Weights of a small GPT-style language model, trained from scratch on English Wikipedia.
Size: 10 layers, width 576, 14 heads of 64 (7 for keys and values), MLP 2304 SwiGLU, vocabulary 32000, 92.2M parameters.
Architecture: RMSNorm before each block, rotary positions.
Training: a variant of Adam for these matrices, 7683 steps.
MLP neurons of a small language model. Each row is named by its layer, matrix (gate and up: input weights) and neuron, and shows model dimensions 144-239. Each number is 128 + 24 x the weight over its row's rms, rounded and kept within 0 to 255. A neuron's up and down rows have the sign that makes its largest values positive.
Before each neuron's rows, "fires in" lists the words (lower case) most often at its 100 highest values on Wikipedia text that the model never trained on.

fires in: "as", "regrading"
L4.gate1058 [133 132 124 150 180 125 135 142 157 132 107 120 109  92 148 169 102 132 132 113 122 190 143 120 114 126 109 127 112 129 116 143 135 107  99 135 128 150 128 113 115 148 168 155 121 149  95 156 136 171 120 126 146 116 115 124 132 141 146 126 157 159 118 157 139  90  90 131 118 131 150 142 145 128 123 132 127 142 119  95 126 155  99 150 151 153 132 103 201 141 130 149 116 195 128 149]
L4.up1058 [148 120 154 125 112 131 140 106 118 149 152 156 118 123 111 114 106 142 145 137 156 130 122 120 132  99 139 115 137 167 136 105  91  96 133 116 111 164 132 133 118 148 124  99  72  65 123  91  95 131 130 141  89  85 143 138 176 148 138 179 128 141 135 130 131 161 140 183 121 149 124 145 154 132  81 153 175 161 139 100  86 168 132 132 136 135 126 152 191 139 110 152 150 153 136 167]

fires in: "to", "would", "will", "not", "and"
L7.gate1939 [149 136 149  95 152 134  97 132  67 157 139 136 139 133 101 144 153 112  95 168 114 128  63 138 129 118 112 137 152 156 123 116 164 136 100 112  95 144 158 112 115 178 139 131 137 130 112 169 127 148 118 173 143 177 102 125 143 113 114  93 126 110 169 125 150  94 126 153 102 141 127 163 139 119 112 133 140  81 156 128 137 180 112 159 119 196 121 131 154 136 139 117  71 139 144 136]
L7.up1939 [147 126 134 103 109 148 139 149 114 146 151 133 153 100 142 122 122 166 137  96 117 108  86 118 134 133  82 137 124 160 110 154 125 139 140  94 129 123 164 144 149 141 124 107 115 147 138 145 112 112  97 128 124 134 116 104 135 122 115 144 141 128 157 108 117  65 113 143 118 122 109 134 171 101 130 104 145  70 101 107 122 169 111 155 152 157 141 159 121  97 129  66 104 144 146 162]

fires in: "united", "the", "new", "late", "western", "early"
L7.gate259 [108 155 118 112 106  73 169 144 129 132 143  91 143 101  93 119 170 131 101 102 101 112 157 130 132 125 117 104 119 143 131 153 153 153 137  99 141  93 169 107 143 128 111 146 139  97 119 122 145 120 113 128  88 143 112 128 131  65 109 123 134 144 144  89 115 180 142  99 117 100 111 105 127 166 144 153 125 111 137 149 151 143 127 175 133 132 139 104 110 132 115 148 143  94 109 135]
L7.up259 [147  94  51  97 138 110 135 174 114 197 135 133 116 112  95 111 134 148 136  99  76 110 139 148 105  91 144 156 149 137 137 142 143 114 127 147  83 118 136 133 149 122 123 181 131 119  99  83 101 175  99 176 148 192 112 175 151 143 118 141  89 150 150 150 134 145 113 105 110 119 116 142 105 138 160 105 193 142 164 150 136 101 112 114 173 123 113 110 140 168 114 101 125 171 120 101]

fires in: "as", "to", "become"
L4.gate1938 [110 124 150 120 106 101 138 133 125 154 165 132 136 170 129 164 141 124 144 168 117 169  92 129  86 140 135 154  84 163 130 140 158 159 127 136  98 115 107 162  83 159 120 180 105 162 102 129  44 118 145 144 157 108 146 126 129 166 128 119 144  98 120 118 132 102 148 166 141 177 117 168  91 145 104 154 152 119 126 112 106 126  95 103 126 136 146 134 112 170 139 108 136 178 108 122]
L4.up1938 [ 85 172 134 112 104 131 140 157 117 123 124 153  87 121 134  56 120 128 174 103 129 158 163 126 116 152 127  97  87 126  92  98 111 156 150 181 112 136 175 119 108 132  90  91 141  94 164 104 158 123 132  97 149  51 126 110 154 144 147 125  83 184 151 112 101 158 145 121 151 168 119 117 125 132 168 126 142 126 104 148  97 138 136 140  96 119 137  92 176 125 141 125 144 150 126 105]

fires in: "a", "the", "s"
L7.gate30 [107 107 111 120 117  97 156 144 108 115 107 120 125 142 130 125 146 153 127 123  84 148 156 113 126 129 134 109 169 118 114 104 134 138 134 145 132 166 145 119 141  97 133 127 166 145 108  79  98 146 114 149 152 148 173 132 145 122 168 111  87 110 129  99  95 118  94  61 128 130 106 127 151 104 119 147 142 171 149 166 158 128 142 120 150 160 133 166 112 120 156 163 154 170 114 147]
L7.up30 [126  86  89 132 185 134 103 141 169 137 167 193  90 167 132 145 120 134 127 156 136 152 145 152 113 122 152 134 169 106 140 103 136 144  92 124 179 110 138 148 124 130 105 106 130 122 157 137 153 135 104  88 128 140 136 164 108 111 154 134 134  96  93 127 130 101 133 126 147  90 150 141 130 127 129 112 154 163 101  82 144 141 105 146 121 134 130 160 128 169 132 121 112 116  93 137]

fires in: "for", "at", "during", "with", "to", "signed"
L7.gate1479 [122 164  84 132 113 171 129 149  87 161 141 124 110 140 122  88 158 108 134 124 136 152 114 112 125 107 139 125  83  83 141 162 141 106 107 127 106 119 138 121 103 111 139  96 149 114  78 165 130 146 122 128 150 114 118  94 110 113 115 110 111 134 129 125 129 123  89 148  91 118 122 179  77 110 178 121 100 104  96 134 134 155 129  93 130 116 164  77 109 144 133 122 156  78 104 163]
L7.up1479 [130 102 156 124 161 138 114  91 162 139  88  95 113 130 128 135 127 122 134 119 147 126 109 109 112 177 148  92 131 123 106 126 126  91 115 160 115 168 172 147  96 148 135  94 109 181 202 105 139 107 118 113 119 135 165 147  94 104 140 164 110 150 113 140 153 119 134 140 152  66 108 101 127  93 104 122 160 152 140 141 101  95 138 104 121 111 109 129 111 158 140 129  98 107 124 158]

fires in: "as", "and", "from", "the", "history"
L7.gate2 [192 133  98 126  94 149 167 110  79 124 138 142 165  95 149 173  85 123 154 157 128 145  96 114 106  69 145  98 129 124 118 145  95 128 116  76  90 125 149 174 105 132 145 162 146 103 144 109 119 128 144 112 146 141 146 142 180 164 106  99 118 131 146 133 138 163 155 123  98 114 122 111  94 119  94 128 137  76 145 123  96  95 115 141  93 120 125  94 130 128 173 130 119 107  79 133]
L7.up2 [133 119 143 127  97 158 148 145  90 100  86 107 108 128 111 130 143 111 135 137 143 130 112 139  88 175 119 185 123 123 129 122 143 121 134 130 102  86  92 131  81 114 173 128 119 154  94 117 178 126 150  87 161 168 155 147 160 158 110  92  66 144 142 117 108 115 115 180 198  93 112 115 135 133 103 103 148 113 165 142  99 147  87 132 137 114 120 112 127 117 107 178 114 155 172 129]

fires in: "of", "a"
L7.gate398 [107 150 111 153 120 136 114 133 156  78 123 142 128 148 113  91 140 175 143 159 145 151  91 109 146 102 153 171 140 149 138 152  86 121 119 136 102 152 128 126 139 129 150 107 134 117 103 162 121 120  92 136 159 122 153 160 121  74 121 117 103 127 112 150 136  88 136 152 125 162 119 136  67 108 129 172  92 129 148 130 127  99 117 126 107 125 118 117 114  67 156 156 135 132 106  88]
L7.up398 [ 90 143 129 103 105 141 132 124 136 166 130 114 101 119 130 129 120 136 155 123 123  88 141 144 112 109 140  98  91  93 114 149 132 131  49 143 152  84 139 114 125 133  91 126 152 153 120 131 142 136 102 177 111 120 101 151 121 113  94 127 117 145 131 101 142 136 164 191 137  75 122 156 150 160 152 108  94 148 107 153 156 152 118 123 137 122 112 132 124  98 103 183 129 139 139 132]

fires in: "is", "are", "may", "located"
L7.gate453 [162 137 136 125 132 123 147 123 124 121  98 175 127 145 112 159 153 133 101 130 133 104 105 159 139 121 120 138 138 157 172 180 136 158 127 134 142  88  77 135 107 182 150 111 127 147 173  82 102 105 145 103 128 144 154 124 124  94  76 179 131  88 134 116 142 134  83 107 138 122 104 109 113  88 114  94 104 106 153 100 104 150 134 145 131 111 162 131 125 131 159  93 119 145 162 136]
L7.up453 [134 145 150 134 123 134 151 148 111 158 148 164 164 121 153 162 128 156 102 123 136 126 112 123 126 118 111 115 134 162 100 150 110 107 150 109 118 136 106 106 167 125  94 134 168 129 140 157 132 119  99 161 100 102 122 130 111 133 166 136 141 156 160  96 139 137 163 163  74 156 150 125 137 127 119 140 139 109 112 112 129 121 127 110 130 146 101 142 154 128 138 109 151 177  83 140]

fires in: "of", "years"
L4.gate2208 [ 89 195  87 153 134 162  98 170 109 173 161 122 128 134 127 116 136 132 144 132 143 170 139 174 113 100 102 169 150  82 138 130 157 157 131 134 120  81 127 145 128 141 168  87  91  92  96  83 106 150 117 144 153 145 143 125 184 128 116 145 128  92 145 151 198 106 101 134 153 176 143 144  91 142 176 160  93 145 133 159 162 138 133  90 128 127 121 140 119 101 118 142  93 141 136  99]
L4.up2208 [100 166 115 146 108 121 101 138 108 159 148 132  90 108 106 118 123 107 125 135 106 170 147 161  96  93 115 124 147  97 105 127 104 137 109 149 100 124 101 124  99 147 134 128 104 139 123 100 101 166 140 146 102 143 117 177 125 137 109 126 129 113 173 131 157 109 158 124 181 127 141 128 141 158 133 142 126 113  99  95 150 110 127 103 140 156 112 173 144 121 170 150  84 110 154 127]

fires in: "of", "to", "with", "into", "time"
L4.gate2261 [134 103  97 115 131 128 134 126  87 120 121 147 140 151 107 136 105 127 121 145 134  93 109 124 130 136 141 119 101 167 111 125 151 128 160 154 119 123 126  98  81 148  73 152 129  79 141 143  95 140 120 170 167 118 117  97 138 103 134 148 100 107 125 156 161  99  93 144 126 127 115 118 128 139 129 124 139 106 102 132  87 144 169 142 120 142 127 166 146 114 145 156 155 137 132 129]
L4.up2261 [109 114 134 113 132 144 105 127 143 157  86 131 140 140 139 143 138 145 158 119 111 147 128 131  99  82  64 149 113 166 149 136  93 118 170 137 137 104  95 122 163 146 137 116 102 133 151 184 159 132 125 133 157 131 143 111  97 127 109 103 151 131  80 130  71 122 133 122  91 147 124 189 131 160 114 121 125 141 116 105 129 135 153 129 131 144 148 141 124 130 141  95 111 124 120 119]

fires in: "as", "for", "led"
L7.gate1471 [ 78 104 123 116 125 158  69 119  74 129 113 134 138 143 111 119 158 132 111 144 108 148 127 123 106 104 118 138 116 147 141  88 109 107 140 118 126 157 167 156  95 133 173 113 160 114 151 122 133 139 155 167  99 151 138  73 131 154 144 133 103 110 133 114 116 124 170 210  71 142 113 110 101 150 137  98 132  96 148 100 173 114  53 123 121 110 138 114 128 162 132 104  85  99 121 121]
L7.up1471 [119 108 116  91  84 151 134 151 119  94 150 135  75 109 170 141 134 183 126 146 115 113 125 106 131 126 145  96 134 160 136 175 120 133 152 142 163 159 172 157  82 151 154  91 124  93 152 127 133 141  93  77 117 111 170 108 136 160 132 154 116 155 137 178 131 107 115 124 117  91 133 115 155 141 110 119 132 162 122 121 117 120  97 131 128 141 132 162 136 137 141 135  96 127 112 151]

fires in: "is", "a", "two", "are", "were"
L4.gate1916 [ 81 139  94 180 140 139 146  97 107 129 146 167 152 170 128 125 115 138 110 131 110 134  87 149 118 122 114  92 108 150 115 152 128 130 139  88 136 126  84 139 101  94 113  91 159 144 117 126 125 161 112 110 102 148 109 177 157 100  77 122 121 127  85 128 135 100  94 164 104 122 125 136  99 134 116 155 120 147  83 152 112 124 136 141  74 103 137 120 125 150 144 130 168 172 169 111]
L4.up1916 [ 89 189 103 145 128 106 157 107 112 153 127 160  97 120 134 125 186  83 100 151 121 111 140 163 124 119 129 161 110 136 105 173 137  73 119 118  84 138 104 157 110 152 138 134 147 139 159 101 120 133 171 146 159 117 103 133 117 182 111 157  93  95 154 119 129 157 141 142 121 147 125 143 111 129 141 150 167 110 165 137 134  96  91 120 100 119 117 168 115 131 133 102 119 134 115 111]

fires in: "to", "in", "at", "of"
L7.gate922 [127 156 140 134 118 152 136 109 155 107 159 120 116 142 116 107 173 166 100 153 100  77 139 141 140 113 142  95 111 132 129 153 134 118 151 115 115 134 136 104 134 117 145  81 160 144 133 141 137 136 117 134 137 132 113 108 115  96 145  84 152 143 105 132 130  96 139 110 143 125 134 122 179 132 125 155 133 132 111 123 174 104 155 154 128 112 158 103 126 115 153  77 140 132 132 120]
L7.up922 [162 116 181 118 171 185 131  50 117 101 161  83 133 120 135 119 142 140 114 117  91 103 129  92  73 104 134 115 150 120 120 135 135 141 104 173 138 147 153 120 152 117  96 127 117 139 137  85 164 155  77 121  81 130 126 112 119 151 142 174 142 165 144  85 129 136 136 142 135 128 172 130 137 113  86 143 133 125 164 125 117 112 144 118 123 122 110 131 165 130 127 109 121 147 129 134]

fires in: "of", "also", "then", "now", "as", "t"
L4.gate666 [135 105 108  93 160 135 119 143 169 143 126 164 114 125 134 142 112 198  91 151  86 161 134 145 150 121 160 171 159 119  86 156 150 113 132 123 127 169 160 144 129 153 186 132  97 144 111 159 117 126 124 153 129 134 145  91  94 170 128 127 143 132 123  90 154  91 139 140 138 115 123 129 141 122 116 169 100 119 113 117 142 133  91  80 179 136  94 165 113 132 126 108 152 140 125 122]
L4.up666 [131 113 104 107 152 106 175 118  61 125 152 128 111 130 117 141 120 125 120 141 132 160 142 154 114 130 128 101 101 144 137 158 157 111 155 120 134 171 103 101 151 171 125 160 118 159 183 101 113 107 134 127 167  85 135 159 126 122 121 123 125  96 113 113 142 112 109 125  82 127 110 125 146 172 112 140 137 116 109 149 113 116 142 176 140 137 125 157 122 162 124 113 124 116 108 111]

fires in: "to", "was", "is", "were", "are", "be"
L4.gate1691 [158 156 157  87  93  85 124 139 124 115 123 144  98 143 124 172 136 128 141 163 146 144 140  99 166 129 134 151 113 140 109 140 117 146 109 128 125 107 115  77 146 177 119 116 149 121 153 122 120 158 130 149 121 110 137  94 120 104 160 127 138 124 142 146 119 100 110  88  98 132 122 163 145 139 162 133 130 132 149 131 117 100 130 105 147 121 110 163 172 177 134 118 149 124 164 134]
L4.up1691 [102  96 105 160 127  94 124 154 155 134 131 113  78  76 112 108 120  60  61 127 143 121 104 130 142 126  89  78 105 163 129 180 137  93 135 134 130 121 143 127 135  81 119 126 145 138 114 159 141 164 116 158 117 100 151  91 125 143 113 126 149 118 116 135 112 130 147 130 122 156 127  98 131 138 114 123 149 121  97 128 122  83 157 146 121 135 115 111 143 140  87 145 101 161 140 124]

fires in: "in", "as", "for", "of"
L7.gate1787 [144 142 115 137 111  97 171 128 175  90 138 125 124 124 130  91 148 140 150 130 137 116 163 146 151  94 152 119  74 147 113 110 114 137 160 154 101 117 141 138 156 139 153 133 102 134 144 206 128 103 132 134  71 122 153 126 176 140 131 126 164 129 117 128 151 116 112  87 138 159 118 168 129 133 111 129 121 151  61 134 145 140 113 143 128 113 119 161 123 115 110 156 144 174 147 137]
L7.up1787 [132 164 107 107 147 116 124 149 112 114 132 177 153 147 112 102 119 120 128 173 119 144 130 120 134 148 101 126 138 144 155 156 135  91 125 143 144 136 163  89 136 147 170 141 116 104 125 140 107 170  85 130 138 148 165 185 136 162 147 126 155 132 146 106 153 137 135 161 157 147 150 166 137 150 119 150  91 155 142 136 132 149 119 103 138  88 122 146 151 118 140 165 114 124 160 114]

fires in: "the", "united"
L7.gate401 [146 120 101  81 122 111 109 136 118 116 147  82 150 123 118 122 161 133 134 120 148  83 146 129 107 119 149 134 107 156 125 147 151 162 164  96  82 141 121 114 143 110 144 155 161 120 105 188 120 150  93 120 146 172  67 137  81 111 153 107 164 174 145 160 162 130  72  97 139 121 123 151 158 126  88  96 124 150 148 152 140 128  90 119  97 111 144 145 137 149 162 144 144 116 105 153]
L7.up401 [152 112 128  92 127  94  99 100 134 157 116 142 160 127 124 126 114 141 132 134 130 135 114 148 137 130 161 127 138 147 132 188 117 133 131 160 102 111 148 131 127 102 107 105 144 124 134 122  84 144 121 136 126 148 156 136 133 114 119 183 109 123 137 111 103 121 146 110 159 121 163 113 116 142  86 118 158 152 146 147 121 132 105 152 126 112 134 161 147 123 111 117 171 127 114 135]

fires in: "to", "from", "toward", "coelinae"
L7.gate249 [172 137 128 137 130 130 154 165 166 155 121 102 153 110 124 187 123 122  76 137 171 123  98 134 127 121  77 122 119 164 139 145  82 135 112 157 129 119 114 129 102 131 121 129 154  60 121 101 163  94 113 108  75 139 155 126 130 114 167 127 121 140 120 102 151 139 124 111 113 144 144 127 110 139 109 113 117  84 124  88  92 127 114 167  94  88 118 155 156 110 110 145 156 155 118 128]
L7.up249 [148 118 153 138 137 107 110  87 132  98 144 151  92 140 104 126 143 136 105 139 119 126 107 129 121 110 108  98 115 156  95 146 107 136 137 152 145 156 148  74  94 132 113 106 100 136 163 162 139 104 122 146 117 131 135 131 136 126 180 133 152  91 107 123 113  91 113 116  96 105 148 128 133 100 107 141 171 123 144 118 114 110 112 123 130 137 109 157 150 134 101 121 137 144 117 135]

fires in: "not", "to", "that", "it", "only"
L7.gate2091 [119 151 143  94 147  96 125  98 145 104 126 144 149 111  95 134 194 149 121 124 156  59 138  93 103  98 140 143  99 149 119 157 120 113  94 125 118 139 147 101 147 136 141 135 123 129 138 172 133 112 118 133 140 172 104  97 148 115 119  99 134 161 131 138 170  86 138 151 100 106 152 113 181 180 128 166 168 149 152 156 129  76 127 153 119 150 104 144 158 135 130 133 140 119 111 132]
L7.up2091 [105 142 151 138 162 115 131 127 131 107 132 165 104 112 137 118 156 117 107 145 127 143  99 137  94 138 144 157 138 128 114 175 129 114  86 124 116 147  70 156 102 126 133 112 133 106 109 149  98 160 135 150 142 120 108  85 155 157 123 150 121 116 113 143  97 108 147 105 134 114 106 102  92  96 164 118 153 130 106  35 128 125 110  99 136 126 144 131 109 146 148 120 142 108 130 142]

fires in: "to", "and", "by", "under", "of"
L7.gate1599 [130 168 114 158 137 120 113 106 138 153 141 116 111 149 130 140 141  90 156 160 147 104  80 130 140 143 116 141 148 145 115 135 109  79 126 120 144 174  86 116 151 106 124  90 172 167 130  95 112 124 137 123 150 128 121 149 158 130  90 142 114 102 165 113 142 130 117 140 145 120 123 113 114 113 129 145 155  83 110 140 122 134 146 149 118 112 121 129 172 117 126 139 100 133 108 144]
L7.up1599 [172 123 181 165 139 138 122 138 137 113 166 151 127 123  93 129 125 126 130  97 110 104 106 137 140 158  94 171 122 116 134 132 133 109  60 106 117 107 161 121  95 124 117 120 131  97 128 160  97 115 142 112 155 120 116 116 130 149 159 115 163 129 130 108 101  71 164  94  93 145 123 100 129 126 130 125 129 118  85 102 117 155 146 116  99 156 144 122 137 121 116  78  93 119 128 116]

fires in: "the", "of", "with"
L7.gate2060 [127 138 128 131 128 129 155 186 136 150 107 186 177 132 137 136 149 150  94 161 107 123 117 131 151 138 108 112 110 173 123  89 148 106 103 123 100 150 142 154 144 173 153 167 141 117 146 168 168 112 108 114  97 171 115 126 136 107 107  90 171 139 111 176 150 108 104 114 119  97 128 110  79 119 126 196  94 117 159 131 139 112 119 136 164 155 113 148 127 115 125 134 107 151 111 109]
L7.up2060 [122 134 121 115 160 143  99 165 151 121 141 106 157 128 123 140 104 179 146 163 105 101  96 109 136 128 143 128 139 134 103 146 121 156 135 192  89 141 125 134 119 127 113 136 118 171  95 127 145 104 138 129 163 146 118 144 128  88  90 124 140 125 118 136 154 106 110 167 145 101 121 118 128 145  99 164 135 127 114 143 118 120 119 124 134 162 120 120 109  99 177 100  91 161 128  92]

fires in: "to", "was", "is", "masjid", "are"
L4.gate1621 [123  71 118 129 115 141 120 137 143 139 122 170 116 124 119 136  85 161 130 128 135 133  94 155 122 112 117 135 107 134 104 192 141 156 149 102 108 135 106 144 134 123 153 114 137 118 139 144  84 136 122 142 106 109 149  87 134 109 107 163 117 139 153 110 139  83  80 105 126 111 148 118 129 135 116 117 115  94 103 171 107 109 137  79 112 146 119 115 130 140 137 132 139 181 114 127]
L4.up1621 [104 104 122 157 126 140 105 126 116 132 133 121 120 132 128 171 165 129 185 140 129 149  78 126 158  94 123 114 109 114  97 131 112  93 121 122 159 135 108 156  94  92  93  78 128 178 182  95 129 141 133  57  99 146 131 122  94  86  66 166 134 123 137 108 127 119 158 124  73 115 119 102 149 124 150 114 140 161  80 147 111 122 118 125 106 115 125 117 143  98 115 133 127 105 136 122]

fires in: "as", "are", "and", "is", "were", "5"
L7.gate1404 [ 95 148 122 148 106 190 114 136 113 136 115 128 145 112 142 167 100 118 123 129 173 173  89 117  95 134 177 126 153 117  85 129 112 166 107 113 103 141 127 112  86 131 117 118 142 123 148 102 119 123 153 122 105  72 132 125 133 129 110 163 101 121 110 152 139 153 122 139 111 149 120 104 103  96 129 112 117 147 135 134 146 148 137 109 153 100 113 125 157 126 140  87 152 111 155 121]
L7.up1404 [114  88 106 169 127 140 130  98 122 187 116 123 145 133 112 155 106 162 176 172 129 143  62 112 136 124 106  88 111 136 176 132 135  86 118 137 144 128 128  94 118  99 125 148  91 182 139 111 152 111 155 118 144 136 140 124 129 153 140 120 175 176 109 149 134 109 133 142 157 109 122  94 133 147  85 137 114 127 119 149 126 130  89 127  90  98 138 142 161 109 144 101 121 118 161 123]

fires in: "to", "into", "of", "first", "divincenzo"
L4.gate934 [120 169 122 139 111 165 151 112 121 132 157 171 148 181 107 105 138 123 162 141 114 138  98 153 111 134 128 145 104 162 133 129 153 137 110 133  90 137 121  83 121 172  90 124 123 114 128 114 130 172 120 150 134 115 144 146 139 125  75 166 117 138 134 122 137 120  86 147 134 158 143 118 133 116 106 125  97 159 123 143 143 153 116 101  76  96 134 104 117 131  90 178 140 125 142  86]
L4.up934 [111  89 133 112 129  97 170 167 123 136 109 145 168 127 116  87 120 105 139 110 149 120 164 172  87 134 104 132 152 163 108 127 133 151 134 152 112 135 106 119  94 145 123 170 102  92 106 108 115 167  94 130 118 149 146 138 129 125 151 147 153 120 113 155 128  85 152  94 116 135 165 188 148 156 137 131 119 117 143 161 139  86 112 124 136 121 117  81 111 137  77 111  90 132 125 140]

fires in: "is", "are", "on"
L7.gate946 [128 188 146 129 112 125 160  90 141 120 120 132 184 124 131 153 157 167 114 167 110 148 102 101 142 131 111 126 108 161 129 115 116  91 106 123 126 141 145 109 106 116 133 113 136 118 123  91  96 143 169 127 135 115  77  86 118 102 124 154 108 139 108 134 128 142 128 105 140 114  93 114 135  85 131 126 113 113 140 169 144  94 130 140 104  96 131 148 132 123 130  92 151 128 125  86]
L7.up946 [114  76 139 134  81 169 111 177 121 124 106 196 114 115 153 117  99 140 114 128 113 156  90 163 112 125 178  93 154 133 125 126 132 127 131 110  96 129 122 132 113 111 164 137 133 146 116 148 177  90  48 134 117 122 153 127 143 119 127 178 121 168 138 162 138 133 107 172 135 148 136 124 105 118 133 168  84 144 110 151 114 129 142  91 140 168 150 120 101 131 113  84 120 144 110 107]

fires in: "is", "was", "year"
L7.gate6 [148 158 102 144 167 123 101  89 109  87 161 129 128 161 103 149 102 164 105 109 101 104 130 131 132 117 112 116  99 117 153 108 124 126 126 148  86 114  88 122 178 138 140 111 130 164 117 111 105 137 154  88 124 110  65 173 116  88 122 118 114 136 128 136 140 113 112 129 158 142 113 160  58 135 113 141 119 149 104 129  99  94  89 101  73 155 141 154 130 142 195  98 111 126 122 108]
L7.up6 [117  88 163 141  98 118 117 105  74 117 133 102 131 144 121 110 124 136 125  99  59 126 132 155 124 107 124 132 109 112 157 122 116 162 119  82 127 114 128 157 132 131  92  99 162 133 175  92 130 138 132 148 134  77 165 121 115 105 170  90 139 143 139 150 102 104 127 133 138 138 111 155 108  91 138 127 137 129 131 121 107 101 166 165 134  93 126 101 121 126 129  69 173 138 155 126]

fires in: "is", "a", "it", "party", "was", "of"
L4.gate691 [118 178 123 147  94 121  87 134  91 138 155 127  93 121 110  91 125 135 131 163 103 162 125 155 154 107 141 127 123 158 132  88 153 122 103  94 146 141 119 131 139 126 106  98 137 120  99 147 132  95 149 114 109 116  70 144 114 104 111 127 148 128  70 118 145 120 122 140 109 127 139 137 125 119  84  97 146 154 118 136 159 118  92 159 142 139 123 117  84 168  92  88 146 109 143 100]
L4.up691 [148 127 151 187 136 136 152 117 131 122 157 160 117 119 160 130 127 166 144 100 144 155 151 142 161 138 138 129 158 113 149 145 117 177  98 163 121  73 144 164 125 102 138 149 130 178 130 127 117 151 121 138 139 135 150 149 156 108 112 103 157 113 110 101 164 116  88 110 122 117 171 125 117 137 159 131  82 148 113 150 149 125 147 147 125  99 132 116  84 108 170  83  85 159 138 145]

fires in: "of", "family", "party", "married", "to", "born"
L7.gate1274 [128 125 131 139 106 139 146 116 121 164 154 139 125 162 126 149 143 136  94 107 100 162 121 147 114 120 155 154 155 133 148 113 115 123 104 127 142 134 188 120  95 118  79 154 134  96 106 135 152 118 117 147 105 108 112  87 180 154 125 129  93 114  97  93 119 129 121 148 102 134 117  72 125 171 128 132 129 116 116 137 138 121 156 160 113 126 125 132 125 151 124 109 148  96 110 128]
L7.up1274 [123 105 118 158 129 145 146 167 134 116  99 121 101 155 137 129 123 147 141 117  83 136  97 176 154 150 132 128 188 152 123 143 143 148 116 127 148 107  89 131  99 160 137 130 134 145 123 138 130 126 108 128 123 114 151 107 149 145 192 103 122 127 106 134 117  96 119 170 165 104 130 138 133 167 116 168 126 117 166 118 184  98 142 161 142 112 152 111 138  97 133  75 133 132 175 109]

fires in: "of"
L4.gate2264 [126 151 132 166 148 101 111 136 142 118 140 110 146 130 133 145 137 123 111 126 146 102 112 196 127 142 116 126 133 113 149 120 176 156 136 113 137 120  96 133  88  96 166 122 157 123 154 128 122 143  99 146 135 124 153  95 157 111  95 120 100 134 117 100 107 117 157 164 113  99 102 100 104 140 121 184 136 135 115 167 146 145 126 133 143 121  91 119 102  77 143 136 140 112 126 153]
L4.up2264 [102 123 118 132 131 111 118 124 166 138 100 126  93  89 120 105 169  96 130 123 139 147 133 188 157 118 159 103 140 111 132 115 162 131 155 114 115 116 141 112 153 129 147 153 132 158  95 129 157 141  95 134 143 110 145 161 138 124 146 121 150 139 132 100 126 141 159 144 127 140  89 180 155 122 145 135 147  89 161 161 132 115 168 154 140 125 114 146 150  89 113 169 126 113 127 110]

fires in: "to", "not", "did", "had", "by"
L7.gate1738 [110 136 128  97 119 127 122 149 113 143 171 124 128 115 113 129 156 124  85 168 127 121  63 125 130 102 134 137 121 153 108 143 143 128  90 136 134 124 148 125  91 138 138 123 129 110 121 134 105  89  93 146 133 107 135  96 184 149 118 143 138 128 142 161 158  94  63 119  83 116 139 132 131 133 114 163 119 158 156 105 177 171 151 128 158 126 107 166 177 141  77 138 125 133 174 122]
L7.up1738 [103 155 124 136 107 150 119 101  94 137 114 142 143 149  92 155 195 129 112 119 149 173  94 119 115 122  86 133 111 148 133 152 150 134 127 133 136 136 109  82 148 101 122 109 134  90 122 163 165 118 142 114 154 102 128  84 138 150 104 124 184 146 110 146 118 132 143 127 110 108 149 122 178 133 121 157 117 147  85 111 121 120 149 142 115 189 132 147 156 135 109 167 143 139 145 105]

fires in: "to", "and"
L7.gate647 [104 172 105 108 152 128 142 152 144  71 145 108 152 143 145 142 129 139  88 182 133 114 109 124 106 133 126 104 120  89 124 147 136 137 107 140 119 167 135 163 149 127  91 136 127 107 142 147 161 125 142 140 123 101  91 147 143 128 136 117 113 142 132  56 155  97  85 127  92 111 124 145 127 153  96 113 123  97 104 109 153 141 130 137 149  91 129 115 102 121 158 118 114 110 106 123]
L7.up647 [152 125 133 125 127 123 130 114  94 135 109  92 111 129 122  65  96 101 141 115 119 104 118 128  88  98 146 138 114 148 108 183  90 117  85 130 118 153 158  97 125 132 136 144 120 115 152 159 135 141 134  95 102 140 131 149 137 111 127 155 130 153 110 162 121  76 123 142 139 171 109 147 140 134  59  98 152  87 145 135  81  77 119 145 111 169 108 158 147 131 175 127 118 121  86 146]